Weights of a small transformer language model.
Architecture: LayerNorm before each block, rotary positions, biases, attention and MLP in parallel.
MLP neurons of a small language model. Each row is named by its layer, matrix (up: input weights) and neuron, and shows model dimensions 149-244. Each number is 500 + 50 x the weight over its row's rms, rounded and kept within 0 to 999. Numbers have three digits each.
A block is one neuron, or neurons of one layer that tend to fire together. After each block is what it responds to, as a language model described it from the Wikipedia text at the highest values.

L5.up149:453513625485449460466584551501523474500486482521466440484558587406488450539441491527481390380492542463476523557411504462513486570483577490518447414484483485521532532464444532564531527496502434567432426572513397514516470495505507552471398451406450402535503501485570453527589557519475496455
L5.up824:544498591461507450377502561439495565497482509534549517543563469472521471462517578516470329557376533543458541593535547531496534399544500436532397409438458563530479511477503459509484494540476480477501419499474454463505595504401440537550510407418507486496488493494536462489571431495485444504
L5.up2342:481519507562460509467537563495501473516469389585506497509529471454546540512460532439534385470471528523461592485578537502499526529479558480498425419539534484525465512481519547488513552509522466496530385497551392516602492534475417597482445454480569498528418463468458496496557421551539447480
L5.up2491:465514568486459598465462491437531505572483546530477502457436492510470562528432470487583466482416483474468514507393457474513469619487507487496543460453518457550524506577503619462503544418440488481515436574569434472541565528543420546475356502489589511514454479441440525480539462466502493515
Responds to: Year in dates

L5.up118:418467497526495472532638470490505450441439495549496464523556512486464523467506559394542434536509475460480488608459522574559547534417552505552472444498547512526459483558548436517572467495562451581575462500502560495536549497514577542525499478435439482415447475435563469587661514564413513588
L5.up362:476470575607500518533583499455539478506454453503502495553503498616473578514470504456535496431417570393530474463504584475336590416495550538570510495557496463600529464495482438465615567576561536490435507473524584553527449577442604552462565503482476522380510556493565477529612552577420526570
L5.up1296:488499496607472484478528452467463462498432399483521549613446525528481495413513514464432394456493611403576419503520560497422637501443437494566507457523551456579454437650552477477557549479514499588481506541540524483533521511490540500572511530440534504415449476457505507523547485540476479521
L5.up1787:486433540584591451524584471507552429530413516580509472560514537593520481427529531515556524492462531439562442533464500497399552448469467556551522497557547446538445477495553536590606476499545549628402503558453547519621627518491577474508529462460479483424499536459531524490573473517433456469
Responds to: Inside titled names

L3.up1337:507520572501532491562532472555442487544532465552482448471493447457507506571548600467560524545438431421498415449484513451464459426611538480471482548506537523527471491497512582483468550512555454438505356510474471466493467519530554442502592440499432463519476524459605415474514528537523470532
Responds to: Relational prepositions

L5.up1404:559458541477497443425597538473451474460464523544521537495604497474483525520425509477535455536532572472625440548514475547470472497612468476490500457467515459485500568440517438454501533447438509539472542475566421504429556557551542506495500556373553522521479477505463499510604491401354465610
L5.up1835:529507538476466461495561417487515514545440576608460543450487568485406437535514427480485580520432444423518441479506441442552606536529473467589512500515544499546485501467523593548556536453485470461518496560526542545495533438509535536483558493440435527482491463501467459457533503447468481542
L5.up2047:522426522525497456444514498433519445490509525475431479427608519475501464493499489453517470499503444527567452524479494469589451445503357450636509371507522385556537477453511450484566566561558535491486510459559368419480483571503544526517445398478492529534548503476530501494528489490486498603
L5.up2463:525442551468564523469525479492533497565554589482494542508539518490546505558405581494478481507524444515582429534516507466535514414495443577607543420524496549496498562543481523532467600524511439502457446464523508455560552498500533515399528423394537406514460462490538474584492458453342473555
Responds to: Anaphoric "the" nouns

L6.up727:508515525536458551555482459504551495487423429510567492520457522459499474480479551478475479548520567513537408452503478473518519514557437493530474536458470420493488490658542468460522581530568433517499463574439497506517556508447546572527525542479456497436513554553504533579470600539426419442
L6.up887:559528449553552598531616517540572588544520533497479449486469542465448511468562497508488506429468544488453443444510510453458634456478586409515506550543602489542456485564469615483592524492518450531547500436563502511473436477491550539478569624525472575599492541497471520541552417460551572555
L6.up922:554468528420491498523616565509583434448530408562493575504531522549440541531516509510499476475559508512510466518486599526536519503546487494583474487525498397622484510581552460528603495476531513534509475453490473442484488435475525495437613503461499478551440568467518482519501577558410458436
L6.up926:520374582565511483454574555472520462460457569499664482508589516524502478436562490546598508544457578387548462581593469523465515497545396447521453439460534476462408514496481532515490557472556445542478415436532556544605556465480447557479492505490583504395513569551510472539581504526477424542
L6.up1060:499490483563470471494542438449478511394476614526498484468634488483473532481508528455549493505460560482503470508477525498485494524398542537534555553520537398548454535457525567571626479458539468557458503556522502469456637542480494529535540595467465469456487533507532504487435538561439462502
L6.up1100:471497543581480466518563568452519440508518504482566520501547469510447424543465543479538566488478498526585512445567529479572537466518541532450526459528551527517491551487526481459556432491537393608419449527482488536519503499500512519383542502409531525506460504477477550584502484446490470428
L6.up1143:392442475505521513440486410577515429473415467515533495560562532563464472377513458488550505585387499421581490570507505495535515503528483483456492434486493433576468504535564566415610442495551532617433519459518523523462575486546449552555496557404474560448480480564598453510506546397415529516
L6.up1390:463437529653502541416527475554491409450469554531500494520538478438485524502580490425520463584512464389504537553551582519479564501501492532603480443513522480513460513498600460539515485534580498572531516540536550403557455506486590559543456503476490528449531497378634458631562597582441523504
L6.up1669:569523616541487503497496473419542418409472556504550507577483404484466529524483488462517555532464467514492443507463542471463559420528498528474481474473448488539524520450433481538587435571479445551549375559495460433518613447499437610571461577452500556508470574521503574468555634549519544528
L6.up1817:530445561608471560545573533527547436477496441576598590465530466492415540440603534436553478505502518509621541461531456461456599433548569526526537495504512476462398457538485422454561448486509467486516449594533477505456477496482401610484501463468477507523526541516576516509554497495495501502
L6.up1846:574402463624560514490579546499553437592468485408562467575561442401526484466521485425518457497535486480572459500386530499483526579507538506482427476439537433541469458506548444522603492571582545567441418511512614403503501489559533490412382463461506513477533551478513506540518561478430461520
L6.up1849:524388516501511619577475469492590503525550509510570529500610498485551530499532548522490458568458580413540425460544507500524555571410578565509513449547456469514476494480402437483537457472521455546515447559470581454460553459480457579568461496478463524503532581535483532536531390607447534471
L6.up1948:567503573586440575483511547451509470461439494548516525500558456424478512584495509455428511489482518393481398482588470544476519552431540556484475500602528514560532515551520516541599511447496486528546530508492548503528498530400569568508463522490457519433527498409499544604546515519420543434
L6.up2363:514500523545474602563566453525552571514488478529625521580550462531495489515489465456525533566515481487440462481416422473495529504583450458560574480509475485501457553517514514541475580499493483462485477521446438477501499519397415505455490572531474434533526522499555522476479550542508539487
L6.up2431:485435526593532536446529556459435453440443442587541527560510496544449504548560488488456478480405507513528485509493545507481535511507505537518520526513555454552447435583557481444609555466595518600501454503540579530593623504515545551486513540465517458386421476434565500594540505519462504449
L6.up2531:504488491496448523403564516519528452555475564478541510456578526540556491490569624423560413508390567499485467486474548463489545495485471445538445476570472431501567546431465515549494451510508488545532458580529566482525554473430418498503580518546544486480608497433532541408488485590480427583
Responds to: Words inside quoted titles

L5.up1797:533511548495521478490600503558535517520479452563517556528493524461505517470443569509492474529528579486483561419405581550532566465521516401545482428509530481536429521618498465497551544499494470476536495479527474561580555457420498534489463529499507463530500473504526379512580425543493553559
L5.up1927:439480542484540543464587452490422485543500499517405553468549490571539546498466520492588463428430555484564577544505415433458530518486506465606567420577446512551535463631506479529557595605525488568399499470522507504476600489398498591481615411468480509509467450421459550540476568529495438509
L5.up2100:442571487498506473459490551440597465490535595527452526474561485436503465483440501454624458447531552592515535569575494485425515577470509399480526427586470582602514535590515606460436439591446470525498459441567536544489552519469480606378452554501531549513390467441444481462524503510605540523
L5.up2505:594475546551477434493551601451531449569421441529489563522501521480524493479448574472407404487540486485614503494421500445472523545612431480583528446557540522568513461559570475562413623593504471487472494392479523542511444470524521536460531458437485461439507506471458520488596454541466538483
Responds to: Quantity words after prepositions

L6.up69:510495509536474440511459407567460427616426504459532424489484467508474455571422606527576491463409507535558492471406457482532555503535526456511406524470571326493512488471503596532524508423473447536465534544543483487493429473501603490565531517485541527499506500491509471485456525480489494528
L6.up691:494546456520522485408546508492491458463503485452478570428462505537533563453530585452530417590551608442482547540559460474403506521607476506526490433472505476558408574470523456508474463498533477458477532328526533542508521566535470508441554489340453534519441408414502508470521477436506484519
L6.up749:537539469583548442387493508523502445582545461458443491488462442588506513503521597500479418474500568343601530518535594450515459414514520469547399523476524512545541495519465455509507528521629561494419532465523549526469550519503586470499524511487499480530438523484526466667486394566524498477
L6.up791:541407608515495502409555455552400452536480536485474432543475513508428503486430509475496468499422527504450520625531476516552566508436431510533513489550494530502521487494471551578570548424438449583489435456479598514611473470519479473448527457428479431526381528474525472598486483536595524493
L6.up999:568485511568591444373463452626548484442456512582437524410507432457547513452471492491465452549558559513546486519471532429418552563517483467589496521554464504465434561495532496548593482531563395544553538504555504449464528583555482439497436442499482562378434495572564459489494521356480552550
L6.up1205:577482511535487438480570452436523379484544477615419507530514411497556459628559533550515509438476482472520589508464467453470504494546473386451485457419538356496494557479500610621555550526551465676504432429486370492624569393523484471576531493475533472510552560468515462461446502499456536511
L6.up1327:545500562489418481449450445553552417545481535522483532500494448549527506474503616504560495538501503463526549520494488571544523535405482485570445441512480449479463640594505548572503567540573473422509499446544546501413570547489480479568573455470532481441414409554494453604517460444484543579
L6.up1460:511445511518444494453575463430495424535514532525512502460452505548537538467456456414516526529512579517550493515462468423475570522573431575529490500568465504453452575606472462480500493535565452505504537546548563562508426607517591466512485466495492597479500509502515430527501563478564420575
L6.up1545:561505464600501495460558414537452429527515494438524480475487505541439457547512558506523436450467501457479502443432476499509580582465478480544528424627578480510613537485557610632576490511439487533487446438599516539537498563512526500491403455431534600447523533475484517528584462451537528508
L6.up1600:511536525459538504405520408493496418499427488454472561552530522551423483515520518395535451549557511530515496571506453517461447545470512511579477404434505513506456530452485548536484531466502477507517493435514560453534519530557606534459499525425561599517498550516529565455524523459432518513
L6.up1707:561502533428505492474517461454488409549574466600478486463568431501438481608527530431571502493563539563493509555380516537460509502553502373569568454507463392483508515429478522473492533524492569556478508516555424400543599517484387497497534516477472489587450505450538478458493445482460461451
L6.up2164:468459540530493473557598535445488388565537558554501504461498494480528489560491572454480478475507476468450432546502516460588625468532389484454521453557524419568489494505556411524485560535535534468446541532565543519563383538448484454477522527528475461519476489432575474509519536448450560505
L6.up2245:510500527566444551367528593453509535510506429557395532522486522502512399434473525477485491523448476378493526567515550489465525432520499473522453479473483520519506524470466553455493448459612445438506405392536457445523547543458465522506471400397480583488483482401545470596534516439536520540
L6.up2360:472487512466484460480578489409572515435476518482447559378500521492547540479482574417568464561540505446534491605417481520375555435603492465477482412530520441510407531568508476527452508526560458483492483437484502525544539535477498509490483503421464448488492510472476481545533454497440472448
L6.up2549:556469509475451415480580487476508546473492406499546461467429480533473479502459539465525480480457527533468532564458486478529636493495411493462436433503483518566474481440506485435481578501507421494431470479539565551590516449566478476560538497433515567516550595451525504559493542524533518528
L6.up2679:549491497493443461431519472497465504464513523402519572575651586441490546551499580464484396442499547507472525546485474522432452457555557459598533492499444567443480547492466523504559472594516452554576345527489528515428555438415526497409490543433521563482432530497471412578555529562555519414
Responds to: Anaphoric "the" nouns

L6.up40:438496541529477471493605494472569532549503487487482521508596449503474525536471463480566422433443523467483479596443533472457506472485513519554491438444502477503434523536539525437425511465549502468466486493503514393430486452420454539496464542526518488527444554559540383432510499470516471415
L6.up42:551546480488575462530604497447510483512475482460480476418514459524494511577467500485581422546517472506577503514474528527537562497438572410504518500477423443533423514539513465444543565448472398519432428473519585540487516539425584590559535497425456389530453443458531519504603570514557477454
L6.up127:476427533512500488467596567555497422497494540549524469477563468488473480540497580576479475540436595530500470538425504481457613452526497440525520447613505461441454436475496475470534610532562538545499481545484534444530537527482438534479494456527447448514458521520555534475474414514495466486
L6.up524:483402480449460546540600463478525446493515464571558487569535456527477567576550628488481462565475415546540525494486508506394490596496474487568522479514427538560470444479488520457527516543496398585486474518481541498515508427390560543494551537441417461492480400437600447610517501586506518464
L6.up583:407461556588556469538513551446596537509505444515605470481501490539520566507538510426481496562534494443615476462477451530422557573469558405482497490457405515502455512581456555435577500591540483559424457492542588507502525477466527536497490525517473535522496509542510526509494562534496466451
L6.up717:453374559597495490511537483435507530499552486441502499488559471461442497560487478465480547538508452438500542510479514581461579507484527474510466503590453489465464429504459473507589501536639448549457410501566504569498434508469531481557508485447461467505448523516507513545556471558474427428
L6.up831:399520485547471528494573486533459561468569462450493557455473426391548548552403564511461507465489538509534498495508548474532507552389433486631447495440492456477463500538549549450453600616447506487575467502522458426478480553457493531556459552518487452541502570486494469528530537534450382437
L6.up916:552551525481434487475528551552553554532470404518448562549606462512577539434441406451506477449443515455488488489523465489489472517479563438519428498560513453513468556518585471489448591615556534492470478467613499437560488615428484538555471484479556483488485506490558453516604542546476461539
L6.up1054:479412481554521503525495557492546498499472481495581514434601494512484534611535525547539454507515502496534465428457523443452484511479559423521546566535457445457448475537490474448558577531589508533427438532474534517526537547441465558522508474494399521482534568484480497463510473493503509481
L6.up1110:579465519482491483552572596484470451545558457606526473487501501585443476529556476533553506529434522492509460417409503446460607464604373460445474559539582408593434405547508514472514488519519493486476438525518476505453478496466443535561494460487470425575451451540541496509506509454524442471
L6.up1255:499510532540411480514446539463547450475415509447560454522472454516525491510469498521463442510475407437512519493411524497435533412649444525479465468526511553508395456540512589419527445541533490533386510427532505485590565568429478470501436479460543525522468445481583465557462569392396456459
L6.up1361:508529453521433399482549458430505479607480445480547500561517409435576546628496516522589476485438468538548480506552537485527567545508490446617504511542538499409497542527500483510468577548550494558458441436477615475534469549385547570561427500505571554496492538548571517499546509578473446495
L6.up1622:482448507570509478538549516504542493540499494518586511534600495416476564486515537482574381579561520486542446492473589490462519486530422495545430473471444539498384528486463525490588563461512440504489404505476619483495535539503493565442479544499485479509467498548561510453508486558490466453
L6.up1725:474480444526545452538513524493641465549487500514547543583611475403581531485562585517517463517499477515486458455493536530460487449533439557514440493527479510501462522485517501484470484553565508489469392517528530433501481619530477540549423520487481505484502502533543464508566504514424456502
L6.up1889:491395478488486554493502525548572481516616484523583460470494480403564504495471537549475429490441586503560360466477531448511490447425415456562474450514473532528455425550529591409542505468489530571477464514453549444535501476456476520483439527475480479500457547550594484479518553525504409467
L6.up2603:481523508524518477513609464461549578511474480515599457479500496457578573482453493466492503439473476486528473479522480461338477499488431420528540499438467416507473480456511467496466469530498475433483487533614500472597450518567495564614492476482490461548446543522528527473556526451604440538
Responds to: Main verb after auxiliaries

L6.up7:354433460495548521476495519427576385546526458476464538481550393517463512542444542442598450551429498454484535456436548500525534455432468558451416469444393471572529542544459532478455477468574423491420514544566470470490549520501545469511520548389561535479491367448551507564525568494502536500
L6.up72:517448479485401582492537539450480449485499468511486476528541468467466497450483454497488457535458458446451470500437572538514549459550410427526435468433462499554549505537457498488558522506506404544492421431582490432494485521464479516472534434445479440466379420466471525464560484520555419589
L6.up98:475516474513431521564556540423559399563601501448498471500527421444469513503414509432552409511488536536568546449470592448525436547473540458510459464501436415499445495607521536525541526562591465490451485514518503508546458593489547476491528548487502533438537439461586508487591514551403440447
L6.up122:450486437553446464515505507468472385516557473447494462445473470467501533510470546510458513583553522517526597468498553409492409480490525579486436482573396465466594437508523545497471543445533459616401552428591476543572536576552512511571460567509573562397501512460571550510556500475498475473
L6.up633:430452537566471523535566518432508412474518515508441435409533476499428568522382460466481442517514539533490543543511599432445526477564493499462497465516461491491496550517521497561473521523521518608398545497550469574527520514527552521499539509468521462368497405545582550481631528549463429579
L6.up804:422495509461507531492534570537492497466538447610425505480573422498546497458577510431497413526547493459558536523521471547528520395472444429534495496526435502504482528615400478485615572494496452489559419560451421474443491431470458526496453420387563455460511488528508510511452522512545498486
L6.up933:582439491415506438536530561503491542551492545500531456472498433518492491439486521586456430476539467434436499582515595502538558443450543401510435405524405531598423512476478503497510546470490573532499447527486464542439543518560522483463474534506535405449487595552486474469617425541441407574
L6.up1194:465549469484446486551552461528530528487472486597427469554515521519510546584558567316478432537531474559575458547437568476439532535561509464604457488548527536423558518471482473469508564499527451562545409567498584512435432445454581602497484450445566467512508453492508559542463536552587546528
L6.up1330:522495541622533422516605497571571549550488466591445431401471471441475495419446521471474422414399568533533488637406459426569553468564431431504509487598492474525457562488485524472549514528579444491547360538543496475515480629404431547554417420431589539426477489519574490478522635465537439458
L6.up1411:431480505456489445461597518452580415551520505510453489462476442463529539489495448473469432548552535447580548522483584464632539431429481531532435447545475587464494439470513517526506488509569476522434449509470512441459472611445583474507482550448641517473498472405579495491574456579556404482
L6.up1570:550511584427441603463551435515554450475584543454584433501590468580435618567492472467447421473485541464624590461508553479526499523462509522557489463486471494517527579525450540505552504581471529609524469462549567516592483481533452538533493497418505520415558492497509473554497509625521475579
L6.up1728:475469522480480456492444449456476521447494536538523472424482505486563498556477496483526480517505427532523503506551538530558448495470564490440489487482421458402526510507555509467454531517587544470602503561494504519511519588408463443491465529448368470474446453562520496467496421509471544500
L6.up2172:487474577463456497444565541431461511549437404510467433516563476538430534598465582494553466472409534493565606458581530475482455472525525488521464510477422503552567436550475574546508582525485464458539473453546503509600508558448406576426517530452597410445502434465508549538478535491562487497
L6.up2456:497484537460544454457506557475517454453516512465518428503593474606478481555503417502465493479449442559446471570577481507468448514533455421521524543542421487531462523468425578450559525507474420495540514412612497573572514533358595674451467457377474521465491490438493464549641481546596500469
L6.up2498:433508467428472455485517508461543465538527468535493499600428443455521550545458563492482474419443463437434414568479671543480500501554552486679466356452426411511486402485470517502490524451594490567543479532493485350450444479426558516501569560417512548514493562503480525458520525581558391489
L6.up2548:467474518394534414538562472526524481500466587506561508514492491513475457549562449434460493443545425441545473556456502500570460560490588459481479408612457443509513480524532606559488552497517450575583478500460545405492431440422488448470408539531494408520540554445553568492578453539516488513
Responds to: Year in dates

L3.up259:543435507438510398459502524518519490546553477481597526553477483529513489500540451407493449426542491345488542460514540481582531553560539513492460515491467458464446528478480530526499473490482530452503522536522452507549516540514495503554527505450588390557453544490559528592478558425560438481
Responds to: South Asian name pieces

L3.up1069:532526506494431506385534602508505462539513453491446476525596492489495615529482476513472455425340563463469462515462487535489518485488468442503485504538454585479443466515480433553524511501491471498491492554472429521452511532473524582444517508539439523456503500511538518511498578595612416564
Responds to: Year and day numbers in dates

L6.up115:545523500551565468391486456526449482563542483519461525434495509444431472552493483481617360435427543526542588436521530484442508480519554377543512546529456583552522506451489583568504505561580418481426470492489488521494461571437540464510508567471548507499431443502493524516518532542529383480
L6.up282:514512482510552537465564544516483466471516450540443514530494428525560448628547607488569436559456542477557541551513560455415472496574575415508486452525441472511521568552519515458603516482585398537538512448566454503482522520469589492546543498474536538483467478424526503546479512525514518523
L6.up411:529479492439467475438498468465468587575558425531449450511541490492458551486542515470528490462538505552444548618469557417502537429491467338451456384492521523525493542516528541458599620539572429479514484477610440464472506662521492519589554470529476560543395494439508483538560508564595512429
L6.up849:514512488413528434463596403543425489585529553574532457527492464520477471520474585510540569440423494471456451464539477427558409550532427483538420536527512525530541434564394542480518594491541500480510482427553538414405536531474483503429464535498569547562434486411531457642501463530461402410
L6.up870:460461461547477577489546558548437428546577477505509418509419497476576499477529538539535430544461540519588483537543538469467498513492451579510503479583456499514462505608445532452534655557528477482555423507540622475492530529489442537554553477468548538537489491510576491518501528509494486436
L6.up975:467518543499475445473554450512518417638459464478503455486489548458526562477400505412571432457514582554517551447528430396548421450530455501456468461544518526475444449565503618448496487456531433550457498502525462559475513507479559527481593517490471520451484411422555462567480517476589468529
L6.up1036:569483512471475425583543477463553491484456437471520479403566350465474515493461658534507509439535516513502523519411470570577473455480473406544449456534498502492518514553476529436537623527488526503513428499531558446524463529574523493438514593423500537432525503402554406506501518595483427454
L6.up1207:533464462509617480530518531509475416585449521571506581516431455529496401528494546450493406479503562428536607560592458532544507549512542454501478435586532507461458551583390492458476602551609458520534530412636581438525532514450527451502571451457498524498471486482484512534505508492480539614
L6.up1252:538553420519540476408494533486501494570496408577447449459559503469526479578449631484596482548484468519496472503472413565483511474543390404460533444490470410520530435533519513457467562479539480488414567439538448457441495474508521515578455509435505490602478476344565456430524539463530530484
L6.up1283:555539512479445527479503461432484437502439443496522467442485468446448572508438614494513464489560483462582513458396542401525591492472480391514438469459463492527497469518489516507542547523456446569447477380559465537508508540489541625478486564447461443458493377502477493480486498541485502488
L6.up1461:459526534538479490459561463480545450509548390538505486374550436533510492502456536531560430450520483511436535512378545446417536404521505508537502544573479519429549527468555522432502542492520529531415467540470422445526540450461529520498488376474566574552465493515600506464549607450458466530
L6.up1490:511573472506412472489614447465458532586453484547465513447525489517479504571466509514576401526509559496537442498465474489409475523489499478480486534459443557657512431553508530430467497508576486501452474530564431441573496457443522665527443481535562453494369440493536529459503529532499503503
L6.up1547:539522478519503568492556525489577495493490465512557540499487414445527524435515546525570403605502486454485462503455493527554436542478447515468487474445509434563462498495491536427470578463546506629464485493555498433501466613570515535489452590455426537514479498473549515484504517462451375484
L6.up2103:463549627473531484455461411466453440429528516563493483390472429527566475518487503574538417510535584458580461533436514488419517511589493388549495392467440489607480519544403510438533573573478468495471465535473449519560538465490552550519571433400426523505436510468511482551544532549487563521
L6.up2391:564475527484511489469627479522485463608517465467583483474512461550570494492540526388530413462430487507508472504543480434477510466592465408537486508593512559613384494583446483406555594486586508468414523443506552485463499493505513500478481466391448470549569507446460516587469461551492453551
L6.up2475:543406496552524595399480533412488574571554525442593522486549461523496498475517435531512455493455524445512432522476583523509545497564389437477492499466474456536420553512517519477524511534494581433527441472478547466539559536476506534550371464510480507571416520559531481502516451529521510459
Responds to: Relational and quantity words

L5.up207:529510550560436512378514511477499453525547504468517444467494522597431610576594507580461525449465468371511522472545538491535504471592463485538463469494498519542465520509454509442495515528555502683490560572591476523407424558533538557525517456505566581510549496507598532516611643420557481525
L5.up267:583380539488550523471510396563456420613544490597499485512523563470489554542503555441439527441493482406615493459498524544525535460502511414491434480468477461571496488514525540468485562472453457546438542486517396519566542406486483494525440530490591472484412473516502518447505518518467513547
L5.up616:579528530554556485440529512519540548422591455527512434608600550570431504453517495511550536487469527450549552505540514451518486459513455436495453484535502468489469563506577479468521551583444440479437485487468441497576490557508456563444501440468605556579453401335446597478558540448534597497
L5.up1341:486506499468417441404526504467520471494518432500506541451415496508465557629480447450586490454426432433546524554465505459514591569619457507500460487507547452629433534522483559535520537533592511463439470508500540535528522503439517526519513558475626504381467421445560491492463538513489438458
Responds to: Mid-name subword fragments

L3.up2261:391481519543508495539457525460518507432530549548442554542572516530535568471493463459442436494503476509488503661514460528476531587511519497486459469569480549496409512483535485507474456518525528519493444561494449413520502488516588494553575537515410365487502617525562459481570499509490482485
Responds to: Group and organization nouns

L6.up8:574455530475529471510459508556449552569539506436548434617457471539493463448556559463476478524453475452448477520503449441486546425483510473539384499431523507565496528475471545485504507469517520481526510489522442522491512485474619468463578438362559435510541501456410602461599559558514532520
L6.up30:490419565402455485519496562540484491561592518560551461542554507478569459494489407578479439496524586400538547523485541478518489466573515561560504462482517490525407492526551517559505481453454580570430486469591497527555511518541519546492483510439546526553476510504468512539546585457585506502
L6.up222:561482541460529497516421545545570509387533476531470482510520548454478503491431513360507504501482485408439533546497522496493530472547495441467461469462507501556355473554499446465546463473519524555423407398555466525548589476477542513484522538367529568502489530419456586599494526542390558463
L6.up500:475507449488504444495489504463514419503526462542532512491490532563510476544534507371434463591527597502452538460528500452534542488531471453465450464598491508520436494470537491551575473496437510544367465502527450519468489570474523470606425506427485533446459473567555519546516547470532495549
L6.up531:477483552468524414505465455478527503497571501451589516485560462522469561488553532544506497490429445505572581473474481402526469478612503427512496484521519465458444463487553484483544474436529535589460523451548505537503561564474431569588521513473540520466522520495487561615586506431381497470
L6.up566:450345496471447472455482446465367553605448514471528443593498536544382508480506536473461477478481561573488454443550589458483516475557510564526441502441438492447490501480571429559535390584502480595424435457482507468538503502508604605467507532454575555424518493512567473450547606519487532422
L6.up682:550471548535473445554494583476545454468472455582527512524495502500577466566543499383468487538420495384585504474476505465496521502509554440475538443527456448482467482535505540488523549500505544520514561514521410542574503443484405584557564439440462532491496474525474516585468508493496566502
L6.up809:522469564563480524438548488514527442550519491575567382482536551510502528520516464441531490471542510349569505446472500425547551544552497479440487547493538404542438458494507582492517512420590500553414480479593500516537509565482557527499559516463666448542485595501579550539547555436476470447
L6.up923:522528501527497477416471532499475465508487445516556413595569512513477477490545523435540412409484498394480482505475464470486551531550440518556433413439572476561542471489480509507550496645465455502444444477459513489551560596547475514431512512471569441513519523519450490553454475520486464486
L6.up1346:459475396460567416458486482488534377588397475576632558450507481522486515479538499466490515476553498450515583553457483501512564498540440425519513503520471490518460570467514451550505459543469488564426482549521430492549539471470570502552522476545570439457534540523513564456501514393520514502
L6.up1716:510530501576535543521562468582467552456570467544548346545504550556474490495533390487421450529395503439612484460466522493522535491595481493474453409517525508563487530568459476467549520525464534433446511403507435437617491474546458602540541477456527496556400405483516545491498644438497569526
L6.up2327:425527486508493435435507585565534533514471547460531415556604519611485479571450412460491479534489460364409509560529512461531531474519599452525425525518489553502427455536515551435548498505562506546435438476635436548434462594571621559557512463454595389509508522493527516525595516467463477471
L6.up2471:516449460574538529470467537555456487573555544496507609483461600491529531480464456490439512408507624541540508507480520418518460491513561437457461489530540553416507445554515498546546490522525522505438522480616447467645519474564518557586451514505471481497566459512443554555510498479578515493
L6.up2488:545520488507544507499458492474563504450531496521457465537523473463483518478490447473535478495471547526479518501584537475428540511618424407471357462496492495556489447508464599504670460596470460391423498477535450571461496573460516485516503449511585486414466414531582552554524455477492495493
L6.up2529:523476442478493517398540547496536482462522452591580450576481451539530513452532469475519457501418463410528488558452490499489511519613449409447410474468516449507453511550492534482511450544500497509426429445485544538529474546518512483504480502466529545510446503460494509511491529482510531425
L6.up2637:561424592491442465497560591512479538480464469538587459608502494553448439491472405443478484506463558437506530489547503406489486514610517435460444515483445466516531557495520533533465451469443517467420556533583475568578502518555555545545494585342607490580488517458530520493526577468591558494
Responds to: Non-English name fragments

L3.up2281:464452491469491537564543544490558520491519465580550541467534444555450482459464531543552512453454637512530533578502510501497586437560512455508449507536527489480394490596535571532565541442527462525433524538499479502467481597424506472463460474501463478489503468518471394505493471403516519484
Responds to: Main verb slot

L5.up856:455484504502499516398495499560465412569483494515515453422584494455494539516514522539563445542438470481468469444570584517504492478470499430457471469419328450490504453500507493504575506528529462559421439502479526477555517572533482467432540562504528539495590516544511472484517522480532531455
L5.up909:502475474538492497532519507551493451561432552547508484395469522462540579544471547515500496478470585540497487492459594397385558527519470464562519545461426468478473456541537518574512496566480403543422489513442544569517552473463470536488473469510487395589462493457509479460475566440516490506
L5.up1723:514387507491618583557550438519432466507504514546501462475567418564544515495483576495499562526493563462531431511507503457513523457500505436497513521603427460444456514503486439446574551481529507469462487480424657429487455584521459548496480463425498512467488555519590500501530477511483457485
L5.up1979:514507495515515608504540578448556543552508531480550464427481471531469453523499549456512448481483494555540428484490476481444418502524456400516460542529524528527441429478443448465514504551581473513442488555516479530520549601565586499444513443413466509414525421486542441508570445494575464452
Responds to: Main verb after subject